config = dict(
    num_hidden_layers=19,
    hidden_size=256,
    num_attention_heads=4,
    num_key_value_heads=4,
    head_dim=64,
    intermediate_size=1024,
    vocab_size=8192,
    hidden_act='tanh_gelu',
    norm='layernorm',
    norm_place='pre',
    norm_eps=1e-06,
    positions='learned',
    qk_norm=False,
    attn_scale=0.125,
    bias='all',
    tie_word_embeddings=True,
    parallel_block=False,
    init='normal',
    init_std_qkv=0.025,
    init_std_o=0.025,
    init_std_up=0.025,
    init_std_down=0.025,
    optimizer='muon_variant',
    learning_rate=0.0053,
    lr_mult_up=0.993,
    lr_mult_down=2.0,
    lr_head=0.00607,
    max_grad_norm=2.0,
    warmup_steps=200,
    schedule='wsd',
    decay_fraction=1.0,
    decay_shape='linear',
    final_lr_fraction=0.1,
    batch_tokens=32768,
    max_seq_len=512,
    doc_mask=True,
    train_tokens=430100000,
    max_steps=13126,
    dataset='wikipedia_en',
)
MLP neurons of a small language model. Each row is named by its layer, matrix (up: input weights) and neuron, and shows model dimensions 128-223. Each number is 200 + 30 x the weight over its row's rms, rounded and kept within 0 to 999.
After each neuron's rows, "fires in" lists the words (lower case) most often at its 100 highest values on Wikipedia text that the model never trained on.

L2.up78,184,199,128,210,203,157,220,216,214,189,265,235,202,194,173,180,190,221,193,239,177,201,213,245,205,199,143,237,250,194,218,172,257,180,218,172,247,197,200,159,198,170,170,228,211,176,210,206,199,217,212,228,162,251,216,182,164,194,168,171,238,217,128,220,232,257,263,155,161,222,236,213,223,146,189,191,228,212,204,146,165,216,217,214,192,247,200,206,181,164,219,235,210,184,195,192
fires in: "and", "the", "of", "with"

L10.up761,174,225,206,216,151,215,221,165,165,202,230,169,178,219,186,239,228,196,164,188,227,212,198,226,196,146,214,212,237,227,187,259,158,162,238,204,201,240,176,211,103,212,236,235,221,239,202,139,179,168,237,189,176,213,226,195,164,200,229,200,202,185,139,207,186,202,209,294,200,158,178,162,171,216,167,246,185,176,197,145,177,180,181,231,203,187,198,242,225,251,217,229,176,221,193,180
fires in: "as", "most", "became", "also", "was", "only"

L11.up241,213,169,236,126,201,164,220,159,227,220,239,173,160,241,178,207,189,236,217,211,177,182,198,209,204,218,212,157,223,239,233,162,151,195,179,246,188,243,216,165,184,203,154,185,242,193,216,273,228,259,240,190,184,228,204,202,206,203,170,142,198,223,202,180,135,192,205,265,195,186,247,195,226,190,204,182,193,240,209,207,180,218,153,168,153,171,226,179,206,149,202,241,196,162,218,174
fires in: "the", "by", "in", "new", "on", "at"

L16.up169,200,203,227,161,169,244,184,172,302,214,216,200,201,234,128,195,196,207,234,217,214,210,180,184,213,172,164,188,154,201,191,245,232,157,234,230,141,182,214,171,210,233,179,212,221,222,192,160,177,193,183,271,173,129,209,183,184,188,180,156,140,242,173,224,253,195,165,210,220,201,204,205,219,215,219,210,173,227,178,210,192,145,202,186,226,263,171,175,192,240,148,270,192,220,167,188
fires in: "not", "to", "can", "will", "would"

L2.up126,222,206,144,197,197,216,164,141,217,196,187,168,184,227,214,201,152,252,211,133,195,239,190,236,210,165,191,239,215,225,201,170,173,173,204,193,182,225,199,215,178,219,206,206,221,251,139,157,169,205,202,262,211,235,187,128,178,177,204,151,181,182,187,172,183,220,251,207,236,254,219,151,308,251,258,238,240,152,213,209,206,185,205,182,183,239,203,238,221,205,172,261,213,164,214,152
fires in: "as", "most", "more", "some", "of"

L2.up277,180,205,222,202,146,192,215,156,214,198,214,193,159,231,150,227,200,227,189,163,248,182,139,205,185,155,244,232,219,184,159,175,192,195,214,214,216,219,226,212,173,150,213,209,226,215,236,133,250,208,179,278,190,211,230,155,199,215,188,219,152,196,222,177,227,202,218,225,229,148,220,214,215,211,202,235,199,221,173,166,158,163,214,188,219,213,194,216,225,178,207,188,177,177,220,206
fires in: "most", "more", "located", "not"

L16.up989,240,232,200,150,176,274,174,258,229,222,254,209,191,133,269,188,197,181,244,180,181,174,240,231,203,188,141,259,213,203,212,216,210,135,172,217,175,208,158,166,204,252,186,238,212,202,179,184,224,237,220,173,225,205,182,163,188,205,183,185,133,172,174,213,218,213,178,225,193,191,213,210,184,202,144,161,227,125,243,188,164,184,208,231,196,183,226,150,138,183,151,248,203,189,206,202
fires in: "to", "figulus", "personal", "would", "riolama"

L16.up837,250,219,192,193,211,203,173,140,209,212,158,229,246,213,193,185,155,202,201,168,160,170,180,208,173,212,218,226,221,213,210,258,194,184,192,212,191,277,203,179,212,187,184,192,201,264,187,199,190,202,214,250,157,181,212,149,191,170,201,237,198,245,163,257,117,216,251,194,171,170,236,162,175,176,218,156,196,193,178,240,94,236,205,167,188,184,204,195,159,214,178,238,162,209,230,185
fires in: "to", "a", "in", "on", "per"

L12.up730,227,173,198,214,212,231,229,196,246,228,191,160,185,185,236,209,233,218,192,182,193,184,229,241,191,213,159,265,170,231,157,122,201,239,199,194,271,200,161,194,177,184,147,251,224,204,261,171,226,170,217,184,196,212,154,178,185,235,185,191,161,212,172,209,150,210,195,193,245,176,230,175,214,163,184,217,159,209,201,179,176,204,263,257,237,235,243,190,194,174,146,236,230,229,217,206
fires in: "the"

L14.up610,199,225,173,196,185,244,222,199,226,197,230,204,231,124,193,179,241,176,175,190,221,221,142,172,249,203,230,214,178,186,164,215,208,242,229,194,180,170,176,198,176,281,156,190,165,216,189,196,180,137,152,201,209,171,206,212,212,174,166,165,170,193,216,206,172,219,202,185,214,270,218,196,181,207,183,143,235,183,201,204,196,148,197,149,250,208,164,279,171,156,184,221,191,184,219,193
fires in: "would", "to", "animator"

L11.up582,117,193,191,216,186,225,161,227,160,166,220,234,174,175,246,153,202,210,223,183,171,201,197,177,161,222,227,148,196,251,220,253,169,225,133,183,231,127,230,199,216,140,191,241,207,215,195,248,230,221,211,200,268,210,170,170,227,213,246,124,207,210,193,253,192,192,202,188,188,186,236,191,236,256,183,161,209,245,120,230,193,239,170,179,203,163,206,231,260,132,233,197,179,216,201,209
fires in: "a", "of", "is", "are", "two"

L2.up409,173,151,198,239,227,177,234,175,186,162,186,164,257,244,212,209,216,239,185,182,228,223,192,244,261,190,227,220,147,172,207,169,225,232,190,204,211,163,183,200,167,199,267,172,165,207,213,229,166,203,215,183,228,161,201,160,185,218,224,202,169,217,198,241,193,222,204,197,214,233,162,236,163,163,195,205,173,187,169,215,219,242,206,210,173,210,182,212,229,205,207,139,145,236,225,211
fires in: "more", "not", "second", "ranked", "time"

L15.up157,233,201,261,204,180,166,210,181,222,198,157,218,201,207,234,211,215,245,120,221,175,156,210,195,162,197,185,179,247,188,194,207,219,160,195,228,182,207,202,212,161,241,121,119,242,217,183,196,238,186,148,176,139,222,192,183,207,185,170,197,222,145,261,197,198,234,185,204,199,184,209,173,185,200,207,207,219,219,134,204,252,188,182,221,208,190,235,207,179,222,151,237,176,188,269,193
fires in: "on", "in", "of", "indonesia"

L12.up122,131,187,178,181,223,216,213,172,179,241,192,133,218,160,204,242,273,219,175,186,180,205,169,159,201,192,201,175,205,210,180,179,221,192,252,195,194,201,209,186,192,193,246,173,219,190,127,216,174,217,181,188,203,158,231,197,178,200,201,237,193,180,196,270,129,215,223,215,177,152,215,144,250,241,160,155,225,196,208,213,168,215,226,251,179,183,168,224,201,265,244,256,194,181,220,142
fires in: "as", "al", "new", "be", "of", "to"

L10.up138,158,217,175,201,183,224,227,189,224,202,128,163,196,162,182,197,219,200,201,199,172,222,216,199,184,152,197,234,213,146,195,183,191,167,175,217,217,243,158,249,171,237,192,221,188,176,205,166,213,184,231,170,141,187,177,217,178,217,176,207,172,214,194,158,150,219,153,203,238,169,208,215,193,192,233,207,160,159,184,242,234,175,187,146,170,232,188,208,239,212,182,186,211,213,175,207
fires in: "s", "the", "its"

L14.up506,217,264,159,156,217,213,196,176,242,201,223,127,172,226,187,262,196,179,171,155,140,163,235,207,143,161,170,206,240,195,222,248,174,203,204,247,199,201,141,192,172,197,232,241,204,180,180,151,221,158,196,156,246,233,180,162,215,199,257,183,227,174,188,225,242,226,240,182,217,220,225,223,146,171,177,212,209,116,209,210,176,205,209,218,220,228,203,184,208,199,195,217,173,205,183,194
fires in: "and", "was", "were", "is", "for"

L12.up821,168,242,165,182,175,182,250,170,199,225,201,235,237,220,212,184,193,195,165,186,231,167,174,143,194,185,166,207,238,237,221,274,212,192,219,232,150,193,262,156,188,207,199,190,178,221,167,175,200,199,166,260,164,193,198,201,148,149,212,141,193,254,211,255,261,160,216,213,221,188,192,201,164,201,230,213,210,177,157,128,212,170,267,212,224,222,213,267,168,198,199,226,191,217,219,231
fires in: "an", "animator", "another", "anthology"

L12.up953,198,208,198,199,198,209,235,130,228,228,169,234,182,164,202,177,212,194,187,202,190,216,167,221,188,244,187,192,156,253,205,234,193,258,173,232,180,232,234,219,178,184,233,213,207,217,209,184,223,184,224,158,163,172,161,195,223,155,152,160,189,209,243,185,195,199,223,181,218,229,200,193,204,191,186,226,218,200,188,160,228,203,262,148,246,211,181,192,202,224,141,191,190,222,267,152
fires in: "to", "would", "could", "should", "will", "may"

L13.up892,166,173,181,158,184,225,225,229,215,205,198,193,234,196,217,204,163,144,145,218,158,204,218,251,182,190,158,152,241,239,215,227,171,202,221,222,170,190,227,164,198,193,183,200,232,228,179,146,214,230,214,196,207,240,180,164,189,147,214,224,189,197,182,152,169,179,195,183,196,207,219,233,205,194,195,188,154,172,195,176,166,164,214,195,225,254,224,163,181,171,259,228,201,195,194,232
fires in: "an", "was", "and", "became", "received"

L15.up245,209,197,201,253,196,229,244,193,177,206,223,212,169,234,192,185,153,176,252,177,213,166,245,193,177,189,181,227,223,236,208,223,201,176,188,177,115,214,178,255,238,170,253,201,224,202,253,173,206,223,204,242,201,152,168,169,210,135,228,227,215,168,218,233,197,232,263,173,195,195,190,193,186,195,159,193,207,197,172,175,264,168,176,130,193,231,192,199,210,215,215,199,193,239,224,237
fires in: "he", "was"

L10.up202,237,230,244,170,192,259,132,197,187,238,236,218,232,208,236,218,181,249,208,220,208,202,200,233,177,202,239,248,169,187,223,172,207,170,190,201,177,198,211,157,204,214,181,178,220,187,155,196,190,182,215,203,187,188,169,200,187,145,177,249,192,247,192,157,211,208,232,145,207,198,166,175,177,199,183,226,186,217,178,215,191,195,216,151,191,207,147,212,161,167,106,207,252,256,217,224
fires in: "would", "to", "owls", "bridgnorth", "may", "will"

L13.up98,182,196,194,222,204,157,227,83,167,189,213,175,194,212,187,237,187,232,213,198,137,185,187,185,178,168,202,234,213,207,249,212,254,187,163,218,180,204,171,161,260,216,242,225,157,228,199,142,222,211,212,169,236,185,214,205,191,170,226,207,198,229,199,180,189,200,218,222,210,222,223,195,162,194,180,189,180,200,177,139,241,132,206,152,257,188,184,262,173,205,162,225,205,218,193,218
fires in: "he", "to", "which", "that", "this", "have"

L11.up869,243,173,205,181,221,198,227,167,151,263,208,153,216,216,197,247,260,170,191,165,193,191,182,154,181,155,139,203,245,211,234,229,161,156,241,223,148,201,188,164,155,224,205,180,235,199,170,202,210,228,199,225,191,210,210,161,172,222,242,253,217,192,231,211,253,197,225,201,173,191,212,179,174,164,185,222,209,196,176,156,167,203,156,239,195,268,224,225,214,172,242,269,216,228,224,245
fires in: "was", "as", "be", "became", "is", "were"

L2.up951,192,161,219,216,205,161,187,192,219,184,248,195,144,162,196,171,230,200,170,261,236,227,226,218,157,207,277,244,213,242,146,175,186,149,223,232,197,210,195,164,183,215,212,231,292,147,186,244,238,189,227,171,196,179,166,241,180,233,213,232,220,206,230,179,167,195,211,184,196,161,224,163,193,184,196,169,252,191,225,171,159,208,160,232,259,195,213,209,225,192,197,236,231,164,167,217
fires in: "in", "at", "front", "atlético", "on"

L15.up455,242,185,235,227,212,181,222,217,174,213,196,194,196,254,225,169,150,218,182,178,251,155,243,228,207,231,173,205,211,251,171,226,226,186,170,166,207,205,203,201,172,207,202,195,214,175,160,181,243,183,213,229,215,209,173,203,226,208,209,177,177,133,199,243,196,204,276,190,235,183,146,196,189,182,239,207,214,209,196,131,216,207,201,195,212,162,225,182,196,185,196,186,209,170,220,245
fires in: "he", "has", "also", "have"

L13.up853,158,200,210,206,238,161,195,200,140,150,206,227,160,178,195,224,201,191,193,175,192,183,161,157,234,176,202,163,195,193,195,190,195,271,177,227,210,206,252,224,167,197,158,208,184,228,148,202,139,213,220,255,155,136,180,195,186,232,261,213,163,245,157,187,202,205,188,215,211,197,232,226,244,239,184,180,188,183,218,207,180,196,184,224,206,178,165,230,189,212,181,175,204,224,217,242
fires in: "in", "for", "at", "of"

L2.up231,208,236,206,200,233,271,170,196,260,166,162,228,204,182,197,207,188,244,209,180,203,198,179,265,266,180,206,239,208,151,171,152,201,181,213,162,146,196,185,240,197,157,147,224,237,184,229,231,197,167,209,202,234,169,211,187,215,233,155,224,213,149,227,191,214,175,228,154,221,204,214,175,222,207,212,212,204,223,228,159,222,163,165,186,186,241,190,248,236,171,190,218,184,192,165,234
fires in: "for", "that", "which", "of", "to"

L2.up387,125,204,183,240,213,117,190,188,209,176,246,231,190,199,183,205,183,175,155,201,185,157,201,156,202,229,178,149,228,188,235,239,156,208,181,251,272,221,185,193,217,189,176,164,192,194,202,153,196,214,213,226,183,267,232,214,185,232,204,168,168,158,184,219,196,204,175,181,208,250,215,250,244,201,214,183,219,207,226,214,198,235,173,181,225,196,161,174,210,144,244,204,220,140,226,234
fires in: "of", "new"